Weights of a small GPT-style language model, trained from scratch on English Wikipedia: MLP 640 GeGLU, 547M tokens.
MLP neurons of a small language model. Each row is named by its layer, matrix (gate and up: input weights) and neuron, and shows model dimensions 48-143. Each number is 128 + 24 x the weight over its row's rms, rounded and kept within 0 to 255. A neuron's up and down rows have the sign that makes its largest values positive.
A block is one neuron, or neurons of one layer that tend to fire together. After each block is what it responds to, as a language model described it from the Wikipedia text at the highest values.

L12.gate591 [125 108 134 145 126 121 123 107 110 136 167 145 112 100 142 132 186 157 121 135 113 141 156 118 102 113 159 149 117 126 125 104 104  94 164 140  81 159 121 107 189 119 129 145 171 149 107 169 135 175 136 137 157 141 147 165 114 125 104 181 137 143  96 136 129 114 171 137 114  86 191 134  81 145 142 134 117 159 120  82 120 117 128 144 135 122 128 106 137  89 112 113 171 125 134 121]
L12.up591 [155 155 129 124 152 106 174 122 194  92 144 136 143 126 101 129 165  80 130 141 107 141 129 183 116  96 152 167  81 135 131 121 136 139 153 117 125 105 101 120 124 156 111 128 127 159 136 162 114 175 128 144 166  99 138 144 151 146 136 126 120 173 105 114 122 159 132 115 132 120 100 148 139 160 158 126 150 152 117 123 154 129 149 113 120 119 144 120 140 141 109 112 147 124 133 102]
Description: Fires on the token right before a person's full name: table pipes, colons after role labels, titles or countries (Headmaster:, Mayor, | Treylon Burks).

L13.gate50 [100 120 123 123 109 149 137 117 158 110 101 151 134 134 150  63 100 118 170 142 129 126 156 155 112 132 141 143 118 115 157 120  99  99 139  82 103 190 122 117 124 135 108 144 137  91 142 157 156 104 116 119 117 113 159 114 103 135 121 135 150 174 118  98 157  94 122 122 127 121 152 141 150 158 103 115 138 115 116 129 169 117  85 116 139 153 134 148 155 131 131 113 157 125 148  98]
L13.up50 [ 67 126 107  76 147 131 113 100 130 152 115 133 160  86 127  91 119 142 111 109 133  70 131 117 143 110 143 124 119 113 103 132 101 153 148 138 110 155 112 112 141  94 107 126 174 116 118 156 123 151 144 170 142 105 114 130 105  91 102 158 158 154 165  94 113 110 136 171 133  89 116 119 134 134 161 132 123  97  99 160 172 132 102 147 163 156 166 103 125  84 126  98 125 110 117 145]
L13.gate88 [131  98 136 132  96 127 130 123 155 155 132 135 140 145  98 110 120 134 104 145 140 139  85 150 123 144 107 136 148  89  69 136 124 136 101 100 109 117 115  86 133 123 104 122 136 130 132 137 126 125 103 140 146 133  97 143 163 143 118 148 121 142  90 119 112  97 102 155 152 108 133 110 120 146 146 139 147  97 161 140 141 135  54 136  82 114 130 139 119 165 113 147 122 138 174  93]
L13.up88 [ 95 124 124 148 127  94  91  98 169 130 120 119 110 110 132 139 186 131 125 115 156 172 124 143 104 167 127 146 142  99 110 154 139 108 149 114 137 161 160 121  98 136 114 149  96 119 127 117 121 125 125 105 163 136 139 137 157 160 130 164 129 121  81 152 113 160 138 201 173 127 131 138  73 152 142  98 156 155 103 100 113 114 106 165  99 153 169  89 154 138 121  93 130 116 134  87]
L13.gate122 [109 151 139 112 108 128 164 101 165 114 157 124 138 116 130 119 152  97 143 124 105 137 127 114  98 148 153 129 104 110 128 154 102  90 182 116 104 150  94  99 101 143 102 150 119 160  89 136  94 142 176 127 121 136 167 142 120 131 140 149 188 126 124 105 139 111 135 134  91 160 127 108 151 151  93  84 141 148 130 151 120 144 134 157 131 117 170 134 145 118 110 125 137 142 171 146]
L13.up122 [126 121 145  73 105 134  98 182 156 120 124 142 114 159 138 118 155 145 132 130 140 135 112  94 109  93 144 134 107 134  96 146 121 106 172 137 146 141 131  94 199 126 109 119 119 149 131 164 104 157 142 124 129 117 117 177 157  67 155 145 135 121  98  93 149 146 111 138 129 156 136 112 140 169 128 158 112 147 122 155 167 130 134 124  98 121 140 111  98 115 123 111 117 127 147 106]
L13.gate142 [130 158 118 143 142  78 119 123 148 127 106 135 124 104 107  88 165 106 104 102 102 135 188 122 156 161 152 182 117  89  99 119 104 121 181 141  89 137 141 119 163 121 123 120  84 131 129 187 129 109 114 154 149 124 115 172 147 158 100 121 167 110 122 126 124 114 108 135 125 143 121 111 110 174 121 142  94 135 169 142 141 126 129 140 146 110 125 107 115 119  76 127 147 153 153 105]
L13.up142 [142 111 153 193 118 142 142 145 138 106 126  85 120 131 106 172 127 122 150 173 121 154 104 109 120 125 165 129  99 136 149 123 166 145 126  98 133 118 123 142 157 128 114 150 117 155 167 151 122 113 104 149 121  86 157  81 142 110 119 107 139 167 166 148 137 122 141  87 144 137 137 160 132 108 148 155 152 198 101 138 117 133  98 131 167 118 126 128 121 133 123 117 129 102 122 140]
L13.gate172 [170 152 166 185 139 127 126  84 145 113 115  78 146 154 154 132  91 112  94 144 122 114  95 176 134 111 139 159 151 150 157 156 129 103 140 130 120 182  81 101 136 130 138 115 135 128 140 110 110 141 150 148 170 129 145 131 166 142 132 132 122 164 158 137 142 141 142 163 110 154 156 154 115 167 166 115 116 135 109 102 141 119  87 125 168 150 139 154 127 127  69 119 142 122 125 108]
L13.up172 [160 169 161  95 126 116 140 123 149 138 131 135 138 141  85 125 133 139  99 117 110 175 153 122 136  97 153 134 100 129 157  83 147 136 158 144 139 119 107 136  75 158 133 125 125 120 131 169 160 155 132 126 148 109 135 147 160 110 129 142 149  70 147 115 123 140 123 136 147 104 132 142 109 137 143 136  91 172 115 139 154 122 147 157 133 139 154 128 124 102 113 145 111 183 138 109]
L13.gate235 [142 147 135  98 109  94 104  90 132 157 122 139 178 114 153 112  90 125 150 111  99  91 171  96 101 135 100 157 117 100 113 137  93 103 129 104  91 165 134  83 131 136 123 130  87 135 139 139 128 125 168 153 140 177 136  89 162 118 152 145 138 130 126 151 123 128 135 130 152  99 115 113 126 145 153 119 103 126 167 121  89 135 105 141 119  94 121 112 131 175 121 122 124 136 127 154]
L13.up235 [131 145  93 107 144 111 159 102 146 119 116 114 174 127 120 129 106 156 125  87 131 146 155 121 159 114 143 148 108 145 106 122 164 149 125 122 101 139 105 120 144 117 136 184 124 172 123 164 185 111 112 132 133 112 111 154 164 115 128 141 123 116 131 164 143 166 152 119 164 217 149 126 103 129 186  83 107  95  91  53 133 110 149 120 134 124 147 121 140  98 110 110 155 123 133 123]
L13.gate311 [113 116 115 156 140 160  86 108 140 138 127  96 126 117  94 120 106 127 121 122 144 109 149 100 144 125 127 111 126 128  90 140 152 191 160 149 143 180 137 113 123 127 137 132 169 112 126 134 140  75 146 122 124 153 152 125 133 173 148  95 151 119 111 149 108 132 177 167 130 110 147 102 109 159 124 116  87 137  76 128  93 109 144 136 133 141 140  96  65 130 131 104 107 111 141 103]
L13.up311 [154 139 112 191 148 103 129  98 136  96 120 143 143 179 137 131 114 100 139 157  99 125 130  91 118  92 161 145 142 124 136 155 128 142  91 117 115 123 123 127 100 101 108 113 117 101 104 163 149 136 117 117 177 160 136 129 166 169 161 119 133 134 104 124 104 101 156 159 110 138 137 165 175 114  91  99 126 141  97 131 139 121 104 149 118 142  92 114 149 127 101  73 122 110 150 118]
L13.gate433 [134 134 127 127  91 127 129  90 131 111 144 114  98 121  81 121 164 125 138 133 102 151  75 143  96 124 172 156 146 132 158 141 137 138 141 201 103 109 139 123 128 134 144 138 113 137 136 156 116  97 149 149 161 121 124 118 150 113 138 143 137 121 135 145 108  74 139 116 119 146 118  80 174  95 109 134 130 128 115 133 132 131 165 120 165 157 151 113 127 161  75 108 128 125 146 132]
L13.up433 [ 97 150 139 159 140  76  91 120 113  89  94 134 138 120 131 130 162 111 108 143 111 174 127 123 111 111 122 142 141 117 142 125 132 111 136 146 117 174 144  82  89 152  77 125 115 150 120 160  75 126 129  96 115 169 129 152 157 116 142 128 136 142 132 122 118 107 162 149 135 131 124 162 115  99 112 122 159 161 133  91 146 147 104 132 150 141 109 133 118 143 180 118 131 139 130 122]
Description: Fires on the token just before a named person or company, often a title or role noun, as in chairman, Prime Minister, founded by, or table bars.

L13.gate132 [141 105 104 123  95 136 119 172 147 100 112  80 129 120  98 151  81 160 121 122 117 133 120 125 114 108  93 136 104 117 123 133 111 100 125 135 157 132  96 159 122 115 138 142 120 117 121 122 128 114  99 157 116 131 140 188 150 151 110 176 123  99 123 152 109 117 157 152 158 107  92 145 123 140 106 115 182 129 125 135  98 140 108 118 153 161 152 132 144 161 143 148 117 154 105 201]
L13.up132 [130  69  99 150 120  86 116 132 132 109 130  91 132 100 102 164 109 174  97 106 165 117 188 132 164 135 104 115 142 167 139  90  97 106 149 135 108 115 112 184 137 120 159 125 108 161 133  72 129 124 125 151  97 147 130 182  88 147 137 135 130 116 124 150  99  85  67 142 144 130 113 141 142 139 110 176 129 115 104 131 124 155 134 149 180 155 150 119 133 149 166 127 154 166 136 152]
L13.gate174 [111  65 135 142 131 116 127  85 166 101 132  67 113 108 121 121 113 128  96 143 138 122 107 113 140 103 126 120 169 116 110 114 161 127 138 138 155 115 128 110 125 149 146 136 106 148 117 127 150 121  86 146 153 120 132 140 103 131 171 127 104  91 154 101 106 112 116 151 184 134 115 128 145 129 114 123 183 124 130 134  96 158 145 124 103  91 125 160 109 132 125 111 136 180 139 159]
L13.up174 [153 136 172 148  79 130 126 132 154 108 112 115 101 149  92 128  99 131 110 114 119 113 134 136 139 105 119  90 118 140 146 147 144 126 132 142 127 127 120 154 159 136 135 121 140  85  75 103 120 137  85 165 142 133 130 107  64 161 124 124 133 145 155 149 153 149 153 128 133 175 155 137 138 138 124 134 160 104 107 111 130 123 145 110 126 127 159 111 153 138  96  71 189 108 150 112]
L13.gate248 [119 131 131  83 123 156  95 140 174  98 170  90 113 120 106 130 162 150 113 163 119 120 160 147 155 152 141 152 144 112  57 131 139 126 149 101 148 170 136 127 138 123 128 131 114  95 121 120 160 174 138 160 150 148 161 116 150 118 133 103 122 151 140 149  98 104 126 165 117 172 122 172  75 119 158  84 139  91  82 109 130 130 118 146 140  97 123 124 156 122  98 151 141 114 148 121]
L13.up248 [ 99 146 154  93 142 128 118 122 162 117 167  82 132  83  86 140 140 151  73 134 111 131 114 100 145 127 110 149 153  77  92 113 111 119 164 137 114 148 124 145 150 111 164 118 124 119 104 125 146 138 132 141 123 169 102 158 146 132 139 159 107 136 103 158 110  99 101 187 115 139 130 138 110 100 168 132 159  69 101 115 126 127 102 146 137 120 135 167 162 116 117 122 154  95 142 113]
L13.gate452 [138  90 110 112 112  97 101 132 143 105 115 133 137 138 112 136 118 164 136  96 109 114 102 154 131 158 131 118 166 145 117 101 144 124 147 140  91 120 145 105  82 103 140 137 119  94 105 137 137 134 121 161 114 129  95  92 103 119 131 133 102 150 152  98 150 146 124 131 102 117 130 149 115  89 103 106 171 182 135 126 155 132 114 135 141 135  99 183 120 121 130 183 131 187 153 147]
L13.up452 [173 124 119 118 168 108 121  72 152 101 128  88  97 157 143  98 132 101 159 138 140 111 136 139 126 122 139 151 177 117 138 138  84 181 102 141 183 109 145 109 144 114 110 113 143 134 146 143 143 170 158 112  93 122 136 129 151 138 140  91 130 129 108 107 124 107 143 161 140 101 118 111 129 175 134 155 132 120 113 148  93 126 114 146 113  91 101  89  91 111 105  60 112  99  89 130]
L13.gate524 [164 161 172  98  97 114 112 145 125 112 148 100 111 184 101 145 139 139 143 116 129 117 118 131 139  58 102 117 161 134 141 132 142 120 147  85 134 148 126 131 139 166 143 124 125  66 140  91 138 145 126 133 118 129 138 112 119 122 119 161 130 148 151 131 109 108 107 181 172 147 130 122 139 109 164 121 150  72 146  93 150 172 177 126 135 123 143 122 120 156 148 112 153 108 131 141]
L13.up524 [123 166  82 139 170 128  94 205  90 135 157 117 120 115 127 133 143  91 133 143 158 160 150 144 167 128  64  91 108 130 135  89 107  88 115 126 117 113 118 138 102 122 149 116 132  97 136 118 147 111 108 146  90 167 165 101  74 133 116  81 127 113 139 121 123 135 142  97 132 111  99 136 125  87 135 156 107 156 112 138 124 181 150 142 131 132 148 145  93 145 150 139  93 150 127 141]
L13.gate536 [103 136 153  69 140 142 144 108 122 116  87 134 124 113 100 112 119 128 115 165 160 142 118 137 149  90 121 175 121 120 163  94 127 112 135  83 116 158 113 144 178 128 162 168 150 136 124 144 154 119 163 174 127 130 131 115 159 160 128 217 107 143 139 110  58 147 145  83 118 104  93 114 143 117 128 140  65 129 150  90 134 157 117 154 120 132 128 112  85 116 132 144 128 152 114 104]
L13.up536 [124 141 154 102 110 160 109 170 129 110 172 136 126 156 111  93 133 137 142 115 122  84 124 118 129 113 151 152 148 112 142 119 156 119 110 143 125 122 138 123 143 114 118 111 104 128 137 116 133 143 148 158 113 146 153  84 134 174 104 137 153 124 104 120 111 113 111 100 114  94 122 162 130 135 140 124 144 179 173 154 101 132 135 127 141 117  90 147 139 129 103 159 123 131 156  85]
L13.gate554 [153 124 126 128 114  90  74 120 147 113 187 131 110 151 110 119 119 151  96 108 106 107 165 121 121 140  96 102 145 123 119 123 106 115 145  95 122 146 121 139 135 166 112 123 135 128 165 124 145 127 133 166 139 127  93  99 117 103 163 158 100 111 113 116  97 118 122 128 151 103 122 152 124 142 140 145 147  94 112 136 103 145 156 130 140 124 114 152 140 173 124 145 141 130 120 138]
L13.up554 [151 138 158 109 122 133  79 113  97  97 137 143 159 122 121 165 116 126 142 163  97 116 154 106 132 108 114  98 137 122 156 124 134 148 127 131  75 101 131 133 176 146 132 176 108 133 136 134 198 100 116 183 119 160 147 143 100 123 146 102 110 133 141 126 140 105 114 121 141  89 100 155 139 115 145 138 151 109 126  95  89 118 145 127 115 127 111 157 127 125 110 129 178 132 122 116]
L13.gate616 [106 109 115 163 144 101 120 108 107 104 118 118 105 123 149 107  89 124 108 116 129 141 122  98 121 134 157 118 114 108 127 157 159 126 131 126 163 152 111 138 115 170  85 145 118 127 103 132 134 149 119 143 161 124 163 132 102 175 148 145 147 176 146 128  95 124 114 141 149 108 179 136 144 102 130 131 113 201 142 119  79 117 119 114 127  96  89 116 149 119 107  86 165  89 133  93]
L13.up616 [ 76 114 110 116 108 143  88 144 112 116 131 142 112 105  87 128 153 156 138  86 150 143 107 115 147 157 102 119 132 146 123 117 169 126 139 172 156 122 131 102 125 141  96 120 158 163  72 106  71 153 140 118 160 126 138  99 111 117 131 160 114 154 134  99 138  77 119 143 148 134 123 149 176 101 147 185 137  91 131 124 153 133 161 111 168 134 157 147 164 138 117  99 136 111  89 151]
Description: Single-letter first fragment of a word split off by the tokenizer, mostly lowercase, such as g in gp130, n in nanodevices, c in candidacy.

L6.gate26 [154 137 155 152  91 113  97 107 132 163 162 104 140 166 120 116 110 133 143  95  97 121 130 146 128 148 127 108 151 150 116 122 136 142 167  97 119 136 139 155 148  73 148 158 134 129 129  96 119 101 131 150 110 137 121 130 118 149 156 151 120 173 142 117 121 142 123 167 195 122 147 121 104 135 187 121 160 132 104 120 133 105 111 109 143 118 142  84 133 138 111 159 130 126 128 127]
L6.up26 [ 99 126 141 120 128 154 151 111 152 146 123 115 134 145 136 123 150 114 144  98 127 179 103 151 109 155 165 108 136 124 135 172 128 182 127  79 123 140 120 105 144 126 145 136 157 100 129 144 133 139 112 155 151 146 153 136 153 114  58 127 121 150 118  82 127  83 124 119  69 128 107 156 143 116 112 142  99  62 109 160 123 108 154 115 132 102 133 135 134 123 119 127 155 123  76 129]
L6.gate82 [ 85 155 106 136 116 130 109 119 121 129 124 139 107 135 121 145 113 126 111 112 126 147 117 109 129 157 116 118 123 100 124 149 138 114 113  92 113 106 117 120  77 144 143 143 109 128 157 144 126 151 110  82  97 125 161 115 155 184 144 124 123 128 182 180 134 119 135 168 152 111 108 136 104 129 121 136 162 160 140  96 133 141 133 146 138 148 138 121 108  75 154 142 181  95 114 130]
L6.up82 [ 80 149 151 153 123 120  90 102 100 152 152 136 142 131 115 134 154 146 123 144 151  91 126 121 130  94 121 120 181 121 125 133 127 120 145 156 133 148 109 114 124 112 111 150 126  92  74 117 140 135 160 102 155 112 130 105 171 119 125 131  97 127  66 149  81 115 143 149 181 138 127 145 168 136 150  67 152 121 128 138 155 139 145 134 149 153  89 154 153 122 109 124 105 154 110  87]
L6.gate145 [179 115 156 125  87 123 129 122 127 123 149 119 134 120  91 116 137 156 126 134 142 132 126 134 114 100 121 135 109 139 138  95  86 166 141 120 140 114 123 125 170 135  95 161 133 105 112 167 115 157 131 126 124 121 114 137 160  96  73 128 138  98 148 153  87 168 125  88 112 129 125 117 137 176 135 117 100  86 146 117 129 117 126 141 118 146 130  93 110 185 169 156 154 106 115 154]
L6.up145 [154 108 136 130  84 142 103  82 127 137 143  89 117 162 133 113 134 166 120 121 123 170 113 135 119 121  88 114  99  71 118 124 145 108  84 135 133 157 123 127 143 102 107  93 150 134  94  98 170  86 145 101 104 152  85 113 119 164 164 157 132  95 182  79 131 105 121 145 130 139 121 192 111 138 136 113 145 137 108 135 110 125 120 147 136  83  71 125 126 120 107 132 163 118 117 118]
L6.gate158 [153 127 124 142 104 127 120  88 159  96 154 128 108 118 106 125 142 147  68 113  99  93 146 161 102  87  84  92 171 158 123 131 173 148 132 129 139 137 119 129 124 105 146 158 124 149 102 119  88 139  79 132 126 144  90 106 153 175 169 126 115 124 129 154 119  91 136 132 138 105 139 173 110 139 160 135 120 116  81 138 101 174 120 135 104 126 107 109 149 139 112 166 149 104 124 107]
L6.up158 [146 144 176  91  96 151 118  86 134 144 128 149 125 143 125  70 134  71 138 103  91 119 123 136 140  99  92 152 114 114 154  81 120 129 157 134 141 120 117 136 125 164 151  86 128 157 127 146 109 109 101 151 138 163 164 123 151 140  96  91 204 133 109 124 104 164 115 107 165 168 106 120 143 143 139 154  85 106 138 118 147  92 130 107 166 116 101 133 128 114 137 125 100  95  94 104]
L6.gate244 [118 138 149 123 110  52 117 146 160 123 156 137 107 121 111 157 137 146 119 169 109 142 109 100 153 111 139 111 129 119 149 177 135 137 114 122 170  82 137 103 138 159 126 172 118 172 131  90 180  93 162 101 125 132 119 134 114 159 135 155 190 143 133 119  97 124 111 124 118 154 112 108 108 145 186 168 156 142  89 145  74 157 156 134  80 184 121 131 123 160 117 108 135 114 129  79]
L6.up244 [141 107 122  83 148 121 151  40 175 150 156 115 142 116 102 165 146 124 126 146 146 125 143 141 135 111 115  84 114 113 142 173 141 114 133 177 141 116 121 129 129  90 159 168 128 160  97 115 133 111 113  87 133 126 129 134 112 120 116  87 147  87 148 132 128 166 141 147 127 103 147 143 146 186 130 153 114 101 136 138 124 101 129 134 116 114  97 135 163 132 120 124 147 112 159 151]
L6.gate310 [123 108 131  80 116 126 138 127 146  91 153 115 140 152 112  96 157 131 109  99 137 119 143 120  96 107 131 152 132 162 101 142 108 121 134  78 154 160 114 127 115 158 169 145 121 136 112 107 162 108 139 105 110 144 136 155 102 173 140 137 132  91 158 103 117 109 109 114 130 159  90 157  81  93 115 124 142 100 191 116 112 116  85 113 132  97 137 159 128 109  91 134 143 180 128 102]
L6.up310 [112 127 116 120 151 109 153 116 102 142 109 151 133 126 134 127 148 115 149 144 123 119 124 115 120 124 143 143  81 150 144  95 114 100 121  83 122 105  72 136 133  89 133 100 109 131  95 126 127 132 122 149 128 124 143  82 160 131 110 105 103 110  87 138 110 133 115  98 137 159 139 106 165 143 105  97  73 116 124 131 123 152 162 132 110 166 117 156 150 124 106 122 147 128  88 150]
L6.gate482 [153 135 178 118 142 149 185 140 165 141 127  89 127 127  70 118  99 162 157 165 104 121 131 147 120 107 119 165 101 124 118 151 144 132 120 110 117 110 136 117  85 102  98 160 165  81 136 112 110 104 106 135 125 101 136  96 156 133 168 141 131 125 131 105 100  98  97 108 133 116 124 152 165 124 122 153 112  84  82 139 133 155 146 155 127 146  86 106  72 176 160 180 141 122 114 115]
L6.up482 [148 147 122 122 106 149 162 110 151 130 121 158 110 117 129 136 116  77 103 133 170 123 156  95 110 200 114 151 130 125 111 144 130 140 123 107 143 131 148 135 149 115 144 151 128 169 184 148 139 143 117 141  75 135 149 116 125 117 123 176  93  82 118 136  95 150 129  90 152 134 166 121 132 130 141 170 154 108 181 157  87 125 124 139 139 149 130 114 136 161  84  79 167 134 133 108]
L6.gate622 [139 161 141 159 159 109 130  97 135 158 151 108 150 133  92 119  61  91 142 173 136 149 116 160 116 121 116 197  99 161 151 111 118  85 134 123 160 114  98 142 121 142 122 123 147 132 121 103 152 116 148 149 167 118 133 114 121 147  98 122 137  90 128 129 168 134 117 143 155 109 116 143 152 137 119 157 140 115 125 137 161 130 117 127 121 143 151 149 166 126  99 127 152 117 126  99]
L6.up622 [109 134 123  85 123  98 158 128 132 115 105 111 154 160 134 104  95 133 126  94 115 138 134 170 127 132 165 113 140 100 169 154 147 104 100 101 123 137 147 108 113 155 119 122 157 144 108  90 145 118 104 136 167  84  96 141 103 127 131 130 140  98 101  88  93 147 105 124 182 122 136 141 119 121 138 140 158 121 130 117 150 130 158 148 136 104 126 125 137 108 144 162  86 115 106 193]
Description: Single capital letters, mostly C or H, cut off as the first piece of a capitalized word inside titles and names in lists and tables, e.g. C|rane, C|zajkowski, C|ousins.

L12.gate481 [100 117  91  89  81  98  99  92  81 123 126  76  84 125 150 134  97 196 121 130 132 110 136  98  96 140 144 125 113  96 154 157 104 148 118 174  71 123 114 111 172 100 119 146 114 117 148 129 156 125 131 114 137 152 120  89 117 139 136 124 141 143 103  85 126 118 120  94 156 113 123 155 120 118 123 148 119 106 133 106 112 134 126 153 114 112 165 178 146 177  85 122 127 124 133 150]
L12.up481 [119 165 151 104 155 105 154 122 175 152 129 150 102 116 146 139 156 134  76 151 156 115 151 130 141 159 124 135 115 114 131 169 161 149 142 135 111 130 135 113 115 104 104 152 102 136 166  75  98 104 109 159 129 120 142 155 108 158 134 156 131 115 176 135 129 142 113 118 146 106 138 136 134  87 118 127 123 145 169 154 125 144 120 130 105 125 138 150 156 143 165 110 138 141 146 151]
Description: Single-letter first pieces of split words, mostly capitalized names or titles in tables and lists, such as F(inding), K(ernan), N(ugent).